Part of a small language model's weights.
Architecture: LayerNorm before each block, learned positions, biases.
MLP neurons of a small language model. Each row is named by its layer, matrix (up: input weights; down: output weights) and neuron, and shows model dimensions 170-297. Each number is 500 + 40 x the weight over its row's rms, rounded and kept within 0 to 999. Numbers have three digits each.
After each neuron's rows is what it responds to, as a language model described it from the Wikipedia text at the highest values.

L2.up82:496494523532485517550423432511455439474512509498586473517508431496465542557535508538588473458527532485522493502485500428522431452537460499520490501475557529405560563494504466510522470464532517469503490444505466604477497546472549534537483430442489561512505501518467482540531448554484527517475485563510497497454516456435503513551544504590605506541497527451528550517519520544530473580507
L2.down82:507407473435444520463530539570506593554484501522412527484504501523512536510486529543483449563501503491482501458487496459474494512484525438512442466473526413483466409510543508558455474376440488493511482536536592489476527420564531454495516536552410506491485547467483526433525556413518448482506515544522437518462490526596462507469460518539460482520430491470478512470431448472447525518526
Table row-end pipes

L2.up1966:414485471433537466502538463470564495476484494506532500460511500503514479498563487463480524493484388511458517516472503495567482537468469471525533493543485499462519443553535524471509509514507538499529457545443418525466509505554489522519417533571473527489475453561398463488496514567490495494479493542494514512496565512533470457532485512502541570474428517480470527547558529531557498487518
L2.down1966:558422510500506510506542467452495464577498490538500439454499527522469497406517494444552496489518451585468471543582469508487551476463506474533512509479488478491471523517542509462474459499490563469529495493442477517500517443513606450468513550466481502533511536502515545537483499455555524503584468484416554544470507483569430541529474520462433421528581547497492625470494502494478502535522
Final digits of decimals

L5.up385:500524446457485502467541471482456502512505470499436480511480602476431527503523556458487475484500547445538485537416529509493494515442407433441467502473542511530569547471533508459494521497471533573624488489542503487523531497465488532485542489479478481509536478492476487493541574486545507528483482495491530534459496496459463556567492545497523491433451555514540579392485525517473460518469
L5.down385:483472488502475413504501525454550538498531512519594511503516440451514461501455543567537494541499450475525461484526468480445399476545490477566578519494485527590505547529541533515450563528494484464468508433418505455505495428448539432467500523503541464509528414532577549538491551561479513563522480492486540513467497459539528495531455540550501494520535477556515481552530458458524504521530
Post-noun-phrase continuation

L5.up364:459472513512457558502534458455500535558517497497527456516499515506500500443509428529508532508515518528484500511528511453487496611461489496491462489509446428453527612494482517535474481552459555601459502470496505470482512462478530460430486527539444490487518497468546469478510511466518517482506454560498483505490533528505424450501472580430507464473444467625420461516544504510534500460446
L5.down364:465532494493468484480491476494541527522552472471410521508494476461476505428511544497497540476526481548462518493436468525488439545472506497532487493547543553525497494527505506518471549521576463585535526472564469529571557550576476541554531536527507491451491598441536501516517514516496571426485463543511480470519429511507446476507471490424527491494433498497528484553463468462484470521482
Direct object start

L6.up1883:501420470476481526475483473445512512496523537458524523501517506470563526457478471527502435436502453443545514555440482472452535452418392575510448509534453489528557462558414525492527431547473510484526576458521526492551526485523479492518473500539463523550502520467445604522522489551406506440504542504505528534502594566532496487529505529548489481494513506533483447531536495490524504461473
L6.down1883:555479501474468482517440560448508474507504544518433473522494605577480564511497490569485591530449583528460522575483510460506501524456541533504489459492520524522566469487510480458527477438505476519410473503511458455512442497447505568526501427452516451475483547484495471527514477460569513483502478491481553497428522490474507438464463520483454428461536451429493535452483534420463471562467
Mid-word letter fragments

L6.up957:453547477494517482507553430409497554512459509399529550519525483552499514450458495536535460539428482592537482517477451531479448526451538504505515538483465492406497506500519486496416428545530489499523492505563528497489484467506503469472492486539437472448466504436514492506526511537503518454481528481454484539472494524537523478471439500500592483477490485539480434463442485476427467524458
L6.down957:485413495510515527508504510487479462551446491588485564506508519501499531515526491489531564468513465424515528485469484484469566441497479479464459502573455437553499473455568532509493517492504480500562519512505439495483438541532481545500503476473507475488514522543479532493495499473501458552538503516468553489466507469539461544478498477439418541404483512535536466513514468531523494520446
Transitive verb object onset

L6.up449:503552538536501472473552481468473491543452500488480524468543514504494401532464439461525483473514456496542491508487473531577440420474499514541520466516485538452500517506553484525463502513518491526515476418524487605444517492481580512433519518517512548443506462459487580479494528467545549482493465578629467517431439490532453502488576530555516478504467547507457462472553524485434468523506
L6.down449:523559535468536435524555493503490451481471453542543479541468556440509429437513479508494517446504578521551471541529452536489588554524500484525516460461448473555530479445487464589504463493450538523490436548553487474520512393399469568533456547495487481449520508492500456452541461464560499439540473545515441415511499463448419498494418490490465540472453537544453565483527530482525519552531
Decimal digits and table separators

L6.up276:441493543518484493520411490444542480417505512565482501461519528510530469537528548446551579453504471523482487515562514503441485522480512515467422516377508458532482512496486570461492541500432509526542507521436522574488551475497508456439485507521490583561507471536509505598468556559533539524498464557490462533573552489543411563391477520392507459519494493547464495485546475472424509484507
L6.down276:489491487474527572474509453539506472535534506444498526543574593471495450463575562514554548573523438505547511537460512425538445530515531488465563469454557498504555520489539470513453462479489458467518480543519417462542448643522474500556469475516505483514483564512475544570547524514542485509515491487528491527476494494487471456557521496506459546496533547460549462496520460498498445449508
Mid-name pieces in tables

L6.up1933:434513474463460529460472491520450532451508542466501544527516451453476466516519533506391463485526460550463484463494533501544477536548482565515507501543411487399498475441500499511479497517528513502458532567485508469471502474482485515474545499522464512592525480515480482479516457474513479508463478480556549490472496498487526589499463490416508526487537479481451430501469566440548471548495
L6.down1933:574512488544418498466471503517494498577469533484575511500469543525454563479557475450460521477507493540455534508559526492483516454532512498554502427456547512470518443497549465493462506583482467511507477373496487564464489459451492541448472522551461523542495523537459448433519490471514476458435518501522526496508516494501563556519499433466492442466470408500473528489517573440523494435538
Mid-word subword fragments

L6.up211:512498433492469576520538440529471518489574498459464529539505534551529523485537459470440508492462558483556515549535489486474509487517471451532487463438519509473511500498530507416460516458496482498573486548598520507497483503515543466531523478520499484531544483535443510514473542459483514450424522517510434502511506480523547535538447507474492457474467524462447482439523520539482423524542
L6.down211:448519474520401487536474586461424564525523522516461536532484459454443419576418560465555450503548458503508489447508460470525482431458545478443500490556537498462519503476472570554501474441480478479435487553464509497543478457476473510568554510465522477519504445517475434500428545514519455415518467503496506498462517518513495560509418534473460488507508529606503434550524489539460529550511
Phrase-boundary commas and conjunctions

L6.up483:418559492527472511536532450553497522500502524458460491540540476512562450516519486464474477565528580518506470453471500463558447501501489491439471486482515488518514541487457432518536462515471477447518513580518506483572538474492459472517493483464462505474474490515515473512597559476441473468455535529555526519561524520442487455506435555553491524441494515502436422446550467519508503508481
L6.down483:535447477484414478450477568503430460466531494585491464545513485512534543535494393485526559525525504513544489502560443497532510546496456522539495466493550538503576492465510552436478473467551540519497473451472497485447545486515536517474493531516490458473511471497479515447465532422461506510458397489433480524451443500574555496519503423498614504537565424443452475486465485503527497435529
Token after a given name

L5.up850:508493535561503517479474527515533456511538492435519478508513422536477443443486451495501548561541482486423431461423519501529422522498552518460506504585554442540543511564511507561504525505470478476472514555510495434556510510418456532512486452514464511448472494581447494502569494521466529473517477532521479540476515534513522400534498486435503456503549484534570511511555524489509380555513
L5.down850:552448458550472481516486500526554507446487513431501518429435471515404522518491485463474514507516536514459488482452563488509482516531503498434463415503505594489531472536499537527505515595540511497527460466445519454550502617401463478485549499555476505523456532537556509544530439500488485542526442451449547495558466537468546517482493490452511461504460463485524600536485582493556491530494
Wikipedia heading equals signs

L6.up841:468498567499480529517496483483457567490573444488599496498465476587474496470477534485564460455520485426503475476512429486517601539422493596475484480530527524501538541499485432495548469556537558455589560560533492534463514500447556499512465542507418496475539472558461552503526466506508501485448538517532554534451489487509473499423530485508477515467492532546499500496597564541448532505509
L6.down841:569443500467476562504503527491467541502549517453586475564535505524495477455584540495427517553433514455509514446447494460486496591450469476480500441472452508507477526507536463481511536452555467478503460409511465456495488515437547535482508546490495494524456475442510550505516534490470493493448582537564493532442499502474582489524517491516569425565433453479553483537571503362512471486499
Institutional head nouns

L2.up713:455507481572507501514384545470535490497534480461412474515520556493559523504451461442550540512487566451499493425525498493505584589537490543496472498530498501458531587460508513498474637490486464526526489514526494493500523484475496462405497544450460598502518513505572528503475464576561441526521508600550471428523508516502513474481513494528515492503457516548454538474502492501444569516466
L2.down713:549476539451483513529527512552488474563465546543554570512510510473524482517506575515481470491497462536504462496511491512532450467512454456475493520503480538527467422485463491562495431496476496444512536442462481429530498528510443528536505504532487513512470514463439505457456452453501474465490476444531476558468535488524437449517463495494500495568525461467564479540522485431536450465577
Capitalized word starts in names

L6.up1951:504503458461483513494553500490533429534522479554476537512549499544406449506496469523581456525459476500451499458458542445500459527585516537508472482500517512539534543515481537517510512554484498449488570492491539488508456479513537479462406509519531503422517471497498506497525540510462523411469540479540513471430493494470567509502444425536498442464516497542515505452423523493506581496493
L6.down1951:461449532566474480552537537510497485515496488507533510485543504508420511537520516486488458497443537509568495538510482498457447492533515521508491585474479544485467509500416524528537423455505468425505500476512479513504466421513523456495541436514504511493468514491524422458488442559531529526502510487521540478507551429567476496494534573489464460461438551469431493550532475522508545517485
Wiki structural line starts

L5.up732:461502554513488540451516462446465571516475554482565584474490429557533478460511490469506416506496487471432415435517518483499498526401464555510433521512508475473543553488508525440535549544541547520546541465446539556519531477457488473499429442556436483466490503418517575489540537536449476474472597539605501552515552551535554524495596530441447501477402472586530493519478488519516517455488
L5.down732:506494488455459490526485475463492502454606416389535451515452493470497504454518528523504488494527432535478556494480541506484479444474541481535481574539544540409484436542463499491468442517530525473455471469477473473467498458512438540496461446512486488438492537539492471567438515503510543573434483546504475465495449559542485509475409550460483533508548458548500503529544540509512489511534
Currency amount digits

L5.up1893:449524533462478454519546472562440511421545478516503584579520461546515412514536572458469546483517462468454479354445544507474423516514509497444536457512503457535492492474503503473467549543428538453528480430484511529498511494461509468502484515560447526506507486431440507531461552465500553457462573568499512493539564489415496434427503513511513481446352414446547514509500500532494463440477
L5.down1893:488500499506504518541540451481509502552486524499480481463447428502482430521454538544508451474515474523522543477541519509545513552520466451482577444501514470460483486445520512592518550494522502517478573528522548510438516508523532471521542500475539514514499479482549481518548524515491567411513475466512569497492515465452528445470524485560424476485581522530592477539503463585503545480476
Word-final name pieces

L2.up1527:593468499426510480499512564456527498480509434545487548523477480534486500474486473489485550461522471479433493494481498481528527520496513426503520498666511522515532496443515528469519482489517611510549513532516536526480497461492523551493490486499502475499508443528499452528544468515559472535488541535393563451415512517530454537508480397471500527507533487487488464428449445572493464491516
L2.down1527:444481507495491481473498478522508508427538528415457485492480571502504522530521497486515511437475514485524445491485486551518431530513441591472533503526560543551486578454478496481518479471408436524531502556486455459532513448415493477523483576474506471516482447503470454518494544554510546525441535479568510487520489471463526462535433419529527453491486524517474494518516488465469539456550
Institutional and administrative nouns

L5.up222:477486531470466515498540456549527470508565546475540542497523548487413481470509580437491586479493458486492536563504529491427519466503473440525491476525572463448550473528463463467477434477602503490501551462492510558427543489503436439543538519492454562612562485486485519536500557504584533481510479511493527505492493484554428564469446471482549511443492529500488557472546516530462425522508
L5.down222:460501474528443451528501452524514523394549470520546588530522578491493423472492526471510506501446555449466443481509536531437531470495527485560490480504480459505520457549451490487407475427516556512530473486587408559410486416437509431488439513450468471458530509534530504498505485492490539424525520436455539472449504490499526493590492526480585485576470560547452436453537467538577508479521
Web domain endings

L2.up1465:540515468443472472489472468457424585509467533551561475548511509478544462488582440528521440482467394432513483539483468482499507454413463441467485502449489516537497529494507510553466529530435565522524532501501510443507524476486551517498534463537541486437488532491497528541537507458520508536514435474471541558462571459565506469488541524528533525471568510528522420478519567537455525461486
L2.down1465:569527446468490486515570482500510484587568471458464532517485469468507528476467545489546495504445501470543447488494481478488482520488498525493482486454486545563430458545475467484444445546517547474544592474528501422478534488494470470453531458464531480530521477427604507425532570480571487465524499494502472576514541467546509431503449547509444525583534535459497567541538467507504508522462
Noun-phrase opening determiners

L5.up1492:450464499563496439511505464473473507464539548453470536476470536535489483465574461481392395480518536503508506579495502467509533557474497489572571473502451461503518499500505542525544502465548547557480445517507521543456525500517545423475439501456507466440513498542476462551451455449532559501474572545504455509510520503500549496430499520509434518476465431480478427532503549445469521479496
L5.down1492:472503407425487568532589531539436496434549547519503532476468494501566454555542436514462516557506442533483541563582472506486440494490481418513496525450555443487453514477497614448500468494437546550498533453512523487511483447479526563491548496513446473567428558481499488451476534412482448473474543497518492502458530425535464487577473504502473444506518485477536404493570464466463532537525
Comma after noun phrases

L5.up1482:492515460529440491472468411480519518504441508519512433530486469541598448391473456495526487529478460518498483571551490464489489482516482465508553501586473516438513476530515470539451517486449521531525499476545468501408530490529502548537469499465466523515525481549490475452495466523516547499587462564472523498483485520543564463487506530539481483511458559430435445480497519576492498504510
L5.down1482:481461424480544538556483470523478489520495527470508478474503554463504485462537516485512490548493548463523537584525519627491507494550482525501486490507511523439493546467552489486505526514486458586545470507518465499510453466460525494392487452542438495514459462479575476540538521471507485582455498431429508419504519475567507509514563510560538522554544543529418537467466507549547485482583
Table cell-separator pipes

L6.up1259:513516459477485511495534476540485489468498518579549559506520564487494494500432505455512505507480482501496454507474495505486468516517597559403510485416495452528519476551547502444521485501507538412514482440494473592495500468433559358411458523464436509536580497479455444585476552461433465480468523495463507510488404439507490503434590546572472507529516503576454515461561484513484539444491
L6.down1259:479469486485446547461520499506419523544461522542491485462546516460470481507528542459531512412437528495424542479516474506458483527447530547521444463411517488526457551546466456557560457476540544592569483519458480529528521511516520510564602479522498524512490519556400471490543489461555539525483509476381516479389512520527465535506517501573528440464405525462499443506461519522468554580498
Infobox measurement tokens

L2.up1678:593504472405472544499497554458491500516509507479549468498518518569507518565521466482478470491491549485537507544510521450410406440471439509555507505457490493500486524462512495520541622561554491534523556548498579524491522536477496538486494560516514491484491470503476516510526591557464491417482484539498532547444494495526479551572526473466512483410460539489501569496551403524472515473515
L2.down1678:488481485456491494509518517524542525439503520528559540432464505467463487491463507482505489452476502460445512543485447530407577485526482492493481468442487477583497555570533558439474570510531530496456502517519485419468511487478522528448508472440514436489559490528479492587451567471476514539506501462477545543542505481531452545498443481491471515504614503449457572460505453430460482573463
Coordinating conjunction "and"

L2.up379:527462467416458527457500567416508557537463483505479483488499506523620538535535475472432485453491466536563515492447502503548515514475456430566500491536514464480530484533523515480491481461538525519551457527540495447497527497441477531537494520529502499486517480577450537486502437484470500535506474555460494536457556567495560509431494473498522481439460470446524507511582589443460461452491
L2.down379:520578550435512543517516550482486504489599514509518492458500474537395498563454479453432483484520494491486518498502507508540584477494469533532484458480471462434506473520447541536521510511468440463501536457541465546545476451521467475436506491526507533512513573522484507551494497503515510597531463507441510396491471510538518533501407450487457493485464551486561528493563536428488542492488
Hyphen inside compounds

L5.up686:386447537492462570568466485518546536529480529478440536521545494543530436459507483453523527512529507530467430452458510468549486522530526492434458505461516532482504493497527484548494495559530498521433496567510525523523520451479463495437464545489477565485514494484533488533505535474532515530528522612508493503549454471494537481443443494449484434509447521478378494488475533508523549557499
L5.down686:541558535459507446539464440478502554452477491494480507538477429483576525439481504519495471541502492534451486550449496413463534506449545518456514483538532587479518471516507477493491548494471483389462520594595497497499512478482420568525452490500458498504468509531497534433511509466447469492452570574492477485553439513492541415532466472503507544546535526470538488494521477529547434459505
Surname start after first name

L2.up357:527488470511483493465532503501445503532408518509562425480540498531450493545535516567512501562476516485437459555480483501538466452473570505545533550518566515542469498463454472511510523513518534492483525522467545475469494497475425483502534430445501512472455499484471589606459465586465461465535457496542497595445476469486581517509454474509514498501540557530548495481489568420513439507481
L2.down357:543487485442488491565423492585471501505524511484465406465492462512566505480500439482403568463498512520409515499442495478466483552545498527502572499468503556540533605535528462484543516525556494541506531515486540448552485570485499543472514490459507511490500503553558530537545420456510500560477534436526485517497502504488534463519453421445493427471483472494505503508498501561467539466534
Section start markers

L6.up753:467583492441504581446557467472421551574421556522528560514514559442433485555530510505460497475514478433461513577479487497469524425494432462528508466440570518530564548543533590486442452532522497551472560510517536538479530498491468556507476466525485465448557499456470518463557437503491464550465474556527524524458511504491495504496485565501448449475506485542548525488535528476538473515441
L6.down753:469518501496518472450476519473538473462538541513506510542540481474474473454473464520534489504565582525488477534524468562511494419462542520511456484547478452525448487450463497480459498465396533476569522566513394415529473461406458420545555566571484496519494384609508529450495582540551381515555532517551524496478498539542491550518495483571549556438487498523512547453548487524504545482484
Compound-joining punctuation

L5.up598:497492506440474491424511473565526494508482484537526526428529491538519530454494478465497539534506484401520518512468546444449561481454529529509514460492463448548527435456558498517524456479544536495602442491596518448452547470470451492525530524559478556524463485539520495504508480485440540499511498484537602556520551521472444589452547556421515526518478496500457521432459502482527496523506
L5.down598:534491488518505543472498591516571479539571502478445465486442457456469537557540532440539463498458461482505544513469560570493438457553483478588545487448472432469467485444523536493516488508462513530561509464538480480511587461522478503473446553578497540530558572461499473487538528501464576490561536492492551471509481497427488555512553523473572510499487544555507493584492500447490499497521
Mid-word subword fragments

L6.up790:480461481569494502490476558560477483548565541506508582481482512527493487597547524475550442523514425477559512576431502460584451538607562506504509449572442529455487489569490536475500488553484446582546577469495527479425503504417426496475517484494468523482515491507439502475502422474432514463516488505487476502438488532521563539514518484515527540520521537452529488507528540469482511539492
L6.down790:428529470552529486496492543450523509473549462439562483495462498403481539370486586535529428544527551447462474486544506539490524511492486581498479527496472514503469485518527515499524454531505475522536514503544375497519488557451538502521472486556523531460513564548496469485494534457472509475497530503564566468510545478562503533460489553619559524479486510541420533432443535528495461470476
Mid-word fragments, heading markers

L2.up112:628521499421496518375557600467465553536535428465586498474527493496468457523574431487554518476506442560492490564525522467446529464524589459493502516502459472554527456566512528504521506482497532645531518591555550542478508468520534480472474484554489556472494471521530563498513516481495507483468482479523510520501492526566535554470535478497494422552539493489545492508484474446468485448448
L2.down112:549508567515510514484471490455502494420509511555481544452472531391473518595528489486490514446531489438497479543497482547510540465522500539489507479513468514516451485579482505463505502490504488568600447553506496561479478504535493507499560491462541498474472472462488452490443527430472490480472474553545490437525501500533481484522483528534500433486494482555558516559441488482489494568483
Mid-word accents and fragments

L6.up350:543462443452482484500496525470457548515480533440536481480506510600579446417522528460535471568420525498541528498471475465491448574474429470482470483493490458460522532539479467475440467482575550479514455540535494494483492484463499505596453484544452523459486471548516439482480461533555548468453457571445562511475536505581547531443513485446510480494448559426403517494490517514517491532538
L6.down350:479410435561480456515519508571503535545531479528533542499439474471492508515505460452532479475471546473499549455487489571465582470511573512508468598466541538518508504503532539533527451471496540494539488506513455589517483534487521481415529478479411509413465542462486522543532550487517490418533539450459461438522619496547476529510501462556525463480481477490523507529475560471545459541489
Table row-closing pipe

L5.up546:477436468477464539542572487465439591532563492429480500519469498513505499472468525516561466447589495444457519551479501481547514485440586550558444494516474511546542561508477508536482463474452512460493529476456513492478493508520494480530500565521460526465611514540480538565485571538519542438521561488482577513491417460461536533468459568476558514463496576515542463475604451500491566507480
L5.down546:495449484508476482568521450469497538514473466470466518529549507540421451456483508518505488488473509536449492490532577464510507515547497491581518521458462504511472503442471501530521555465438514540481506487492552512473461503485464449485496430521466476480574496493557537506546518506496468512478511438551521489477441515492517533502462499501541498567482602481486499522496493454498551466527
Before statistical figures

L2.up636:588530440468499570468530527507545515534475497510473399471568516544465512489566458532521474475473457483511476531483536500479526457440542500610445528452513499464477523493587489523538564568445561544514572431600543556494524511438542542453475547567484516487531489539520489541405612486517488503471532476418555530449506519545460474495546504462490571533541495470502486451454493554415488447439
L2.down636:558486528423494514525504560460582504477473541500514489574505451545472496526485438511487477455497491453494499513536471527479477542467448544488477454526528462493482459564531458522486543444521518495517499564479544534537525458533585561498522542487466531500515508468539529483487510523526539460513553446589499499497536510522489469541468505584484484530546504530541523549473472508478484484475
Currency and money amounts

L2.up421:493556529513541523467558503555584451506550489494581544513503530524525517532549515485482510481490470574547494511484508472534508467498455446510544510516486518581512611522490438532521556543609514555548487526523496681450500486533412505460476524537514543514501463471481484525487509501521496466499488513513501503449505444501426565487562497514497462515439522505493504537486511467484439456467
L2.down421:470473571537475474403475520518456531448512423492533519553492446496523525506449543575427463483460424510463552535505496441535470493470507430569497505483485443471502492515526510506460486518447524458511471438565431524511552524579570482496512468497542533491486559548485494473497513459438559606464531488461519481624492469499483431477435455425549570542506476492462472460529477454556542529472
Years opening sections

L5.up1494:440566541487484491507546464517522504521496489565560497520540505511413475538542496528584583524499489500437506469501536479570424513577528504445503477529570474508466481437493451500525474576478521406590576533473480511517505489585418467477482468534600517468519485492478561495514487569526538493493487529539565548532468469390562473516509504524433504526465489487471453520592505481555484449429
L5.down1494:477507471526503498519476487539549479594516500495489494505565473503507417539433478444501466373563510537533578492494465550535489478512489527564567440524516509573524519494522533581497477500424512509483463518498472489488471413480425534546493493482441495505532538538462574402548444508526435543501495468465540440567506466516531449466510430522509489509505550560521497520537559447510534505592
Table and section starts

L2.up1687:507525473458471506365430464481428507554470535490498539472523550462386476570544487473460435414494401505458525517442486517507536420457556487539600497512491473424478415514584481448534439494546512542465570524426507520458508492482466533495460484522516511484491517503449485503492489506475554467475502429490522585471509444542471513485523527531487472512570520474510501553480565501524497549483
L2.down1687:531491483547509501645522589475499481525510445538500458527477408561609511484543479506464536538460496504577436501534499416532493465470513434487524506550489498518473499510463466536475546513471467521479501492531458533523475408508523507486457521497538522479491468545549484494511551458511480524494508558485451429456478565536491472473431466339494539536447495505432427535507483551535449400482
Mid-word subword fragments

L5.up1293:557466472433478587431445498463510492551444554467564570554483507529536493514548478534467391490532420497486494546466498483565493429439530497501519502557495507473526415564485591503453447555502516483525512553458481494433544486534482488589486436497459511499523447406452525508463510647548491463481484407492445554436436501547500462524543472491495531453586452468510469478527539513508527481538
L5.down1293:504493486449531486456475516500548528460450503528524504472535550494565435452511437461492527429477538513500504535472435533490576478425455475520514566505517546550477505499556455516597446564543506544474449528503487430533617450440536554471458592443471568482486582517499598515482516574535471492490506510522450506475468490509435508490523495546507555429471523561479499570531540552542565496476
Decimal fraction digits